{
  "num_hidden_layers": 9,
  "hidden_size": 768,
  "num_attention_heads": 6,
  "num_key_value_heads": 6,
  "head_dim": 128,
  "intermediate_size": 4096,
  "vocab_size": 8192,
  "hidden_act": "swiglu",
  "norm": "rmsnorm",
  "norm_place": "pre",
  "norm_eps": 1e-05,
  "positions": "rope",
  "rope_theta": 10000.0,
  "rope_fraction": 0.75,
  "qk_norm": true,
  "attn_scale": 0.133,
  "bias": "none",
  "tie_word_embeddings": false,
  "parallel_block": false,
  "init": "normal",
  "init_std_qkv": 0.0196,
  "init_std_o": 0.0,
  "init_std_up": 0.0196,
  "init_std_down": 0.0,
  "optimizer": "muon",
  "learning_rate": 0.00866,
  "lr_mult_o": 3.0,
  "beta1": 0.93,
  "lr_head": 0.00465,
  "warmup_steps": 26,
  "schedule": "wsd",
  "decay_fraction": 1.0,
  "decay_shape": "linear",
  "final_lr_fraction": 0.02,
  "batch_tokens": 131072,
  "max_seq_len": 2048,
  "doc_mask": true,
  "train_tokens": 899700000,
  "max_steps": 6865,
  "dataset": "wikipedia_en"
}
MLP neurons of a small language model. Each row is named by its layer, matrix (gate and up: input weights) and neuron, and shows model dimensions 544-671. Each number is 128 + 24 x the weight over its row's rms, rounded and kept within 0 to 255. Numbers have three digits each. A neuron's up and down rows have the sign that makes its largest values positive.
After each neuron's rows, "fires after" lists the tokens most often just before its 100 highest values on Wikipedia text that the model never trained on. A number after a token or word is its count.

L4.gate3214:101149144127135161118129100142134146134162134146120119159124174120156107162139163172134126140103093120148142106079134092091132125109140067142119102130146163079145175113108127131185074103092170092106168162096119111155092118148152126118091103141149138109173134148158082153166122123141137122122145143099094135142123147108115192128160121104148115137114113145140102138097135106146130120149
L4.up3214:134089098168120171129133150101142123083137077136157139135163113103137165107170128108133147080107095127123123144098124169091101116152131104134170150139136159117152087117123148138133092111142139177115132163117113131145142114130127148110111103124138156128150121131139124132146114192143162089115116136133074128122096170117116171127150112125169138135097138117113147170159170116156094117130
fires after: "-" 31, "\n\n" 23, "\n" 11, "'" 5

L4.gate2997:132115117141123085107128154172105112097153102113123091140127147104091173156139079153138139151115111143129128143107109129150088102112144121128106146143101121125127132124135126147135159171131135154134137175167171128147122155142137113161071140107131150170145123147079126130144099155128122141146119163157155107146128109130129119103155110085127121108141098147147137145125127120127122101128
L4.up2997:135138145125068131105127132124143127087138089136150113056123124166161155113135135130149107144099099084112139122100087130103123079143131094145145088102140155117162068129130136102153081098166151124099170171150118148120145166153119174189156122150083115148146111114130145104106154153152144108138146119108137114102141157136126118136111115140034159111153138134080133107161114133100144131139
fires after: "=" 37, " =" 25, "ali" 5

L4.gate1083:106128098120123175098110138138161144105160110159112137131130152149094144128108101145127149134127169089112127145168115106104114111155128115132136165089107161091207124132126101145100091122089134166129114121158145144147135150121139114115130112081134114118152125120113150124139160068150108154132133138145120085139147146122129137102117162104124113131144130137152115082116128140158141089112
L4.up1083:160151110115142178128135108129160123099163139128098120157135113136124140113118117115129144143086118126141091108116128145130115157156105109147137154153120097132111157156145079124141178160101100125177164162129129099132131152095118166135132071089094097132155155085098113114104086152145139120110138133183145151151101135158140129075105120135126138097097153097124109133151186112103113107106
fires after: "-" 40, "0" 10, "2" 4, "1" 4, " Report" 4, "." 4

L4.gate948:091142163110112092162158122133152134155100139144180136121109121128155105123137118107129139119116100117124134158127100143157128140106174112089079127137112097101156131202146090110160150099130086142141111154097163127114078155147134107132137158128099122081130150146131106168181120156101098178091110143148156138141166141114151124126114121151124137123069117154145164141124134120117135127153
L4.up948:158117146121114128127126127177120103169146095100107126131130089120103177108114093133111147156150109092112112104114062146134143115116100111114140144124108112133079086123099138093132095134138152172123112108146139147142084116145158109124095132121124134167135144137150125179134176122102120123096133132138155118126108142161111110126119136115166113153094143113144096193136146140121097159132
fires after: "\n\n" 56, " W" 9, "." 5, " N" 4

L4.gate362:098100090134081102154073127160117122164104137129149121150138122123140145166152124112147144130120152128080121159126114089066089122130136092113097152154103150118147152154167173140132129093151114140122153121132126164161144144138121106110117163134132155153117134152122100143131149150177138134170142097133150106120095098115120161081123108136121153131122109082091174116085089175138135177139
L4.up362:129075140161125108121128112165157119159105124113164120131175135134108130147137110124148128095145122111098127124150145094134093120121104088145131136124121164089146127181142151116129126121119124135119081188133115131114139128144090135132149118116137146113149163124113090123138145108107118077114111152129112139107134109087111172135140123174133121084100133081143125126149096144149128143115
fires after: " the" 18, "." 14, " The" 13, " of" 7, "," 6

L4.gate2628:172122134124138141137179140157124164119134160139099108154124099113138113146161083104105123095115118149124155129102130115093133152123140118137136125167127139116139112124137122125161085118128127147078071139131110094125107128105134134135126159151141141157131090112106158135144087124124100142141105125095089119130096131126177108123085162106160151164124129112120128101127111129161117115136
L4.up2628:137102087145107147172108097175135150108152151149175170120171159125137101131100089136160118099134110120137156149122102099156098136147153153147120117142088150107135113116138140112107115070116161105101145155137095154164122097150144142153158154111115038151122100143079151117155159115051147177130137100152136130125098178149155060148108105078130145160149153111149153124118123113127088158139
fires after: "." 94

L4.gate3620:163168124137166138112136167150127124141141146110129114147080090083125143117069090114113126158173144141149167151128103099102110163129164147130103177130136114172153172136148124142126131102179130098170136097147144115160118126149101064152162141135098106141138140159150147124141129128121100133134120138106136089159130107140126092091129132107165117134119144159161139118124147121155163126160
L4.up3620:127153119117118138136123140145161079149148141153147110103079092130124103134069107146113158155133144143096138143125130099128141140150165124132097145069132117131164140131147116166123138126164149149130184128127071136162109135187128068124118124154128096142136134113108149138078128139121092165149121111079117140174126103135088096152116111064138155152143154155123136112122131137149110114126
fires after: "." 47, ":" 17

L4.gate2595:105120150123135126126139152143107123105154151170144104142122169138119106124123097143089171146114132139065136141151122120110149124173150139129132112138137118146126073138141137127162103171121098189099113132152157114115151086102146077128145122107139114141141119159141099153151166157121149138116111130162153126117116117125107146065108073111131105138139175124100130141142127140165146120137
L4.up2595:157122181145143190143114130173183117122181126171155099106128161084100098186119122141136164145130125131101137129157087107125116135175161140126146132162099063147143162132115141093178117079133106110105127144159123154135119110126156131107114151159110066123094105133115107122115111118098100101107188184111142152111105158130094159109133091129103105105121132104109154133117160135158132121131
fires after: "." 39, "=" 34

L4.gate3352:114100091133138157065160154137126146092106150108103115116124156108106106112184133130109119137122136123118163108129169101121179088121163136158152176125067155145143105132131133131155116126133164104117130143124098147122122118136147128153162152116163084200076142150102125097141177118107103108141141128131124131137136127137169138082143147113127111147111086159100094145139171136160139121123
L4.up3352:138092161153128123146166085163086155159141178121096117093178110107127101167145121133091170122124158110137151102121097099157092128121199163130156139142122130161151125139109142098116115128106117119105124133146095093148169170141164120116114152158102130163132125137131105077123134122127156111155128119129116116144120139147129130121107107174125151131079107141116109134131147172128151110136
fires after: "." 53, " ft" 6, " Ya" 4

L4.gate3014:151097143126091135136104136145146096138157105116134121124110127133201099126109149111160102144131150133116171134151131114110105127113118128148136174118083089120131163145146129118144141121113121143126194146148082088161105123139150128057118156103112120100154139105130123161084127135133135146100117125111102111135145121148165141115146152117108115158163110129136134137105158122163108124193
L4.up3014:169108154107137185170143169170128126148143124122128089142092150134141109132086120120128123157137149096130173107112134137128108133066134126144127171122109115151130125160128130141156117091129117144122121158138107141165096091121116112086134145148125154117112134122114122148098127121087131155117135130101130143138135108138125108127067141112127132169153121124123158125101144127157076130156
fires after: "." 66, " US" 5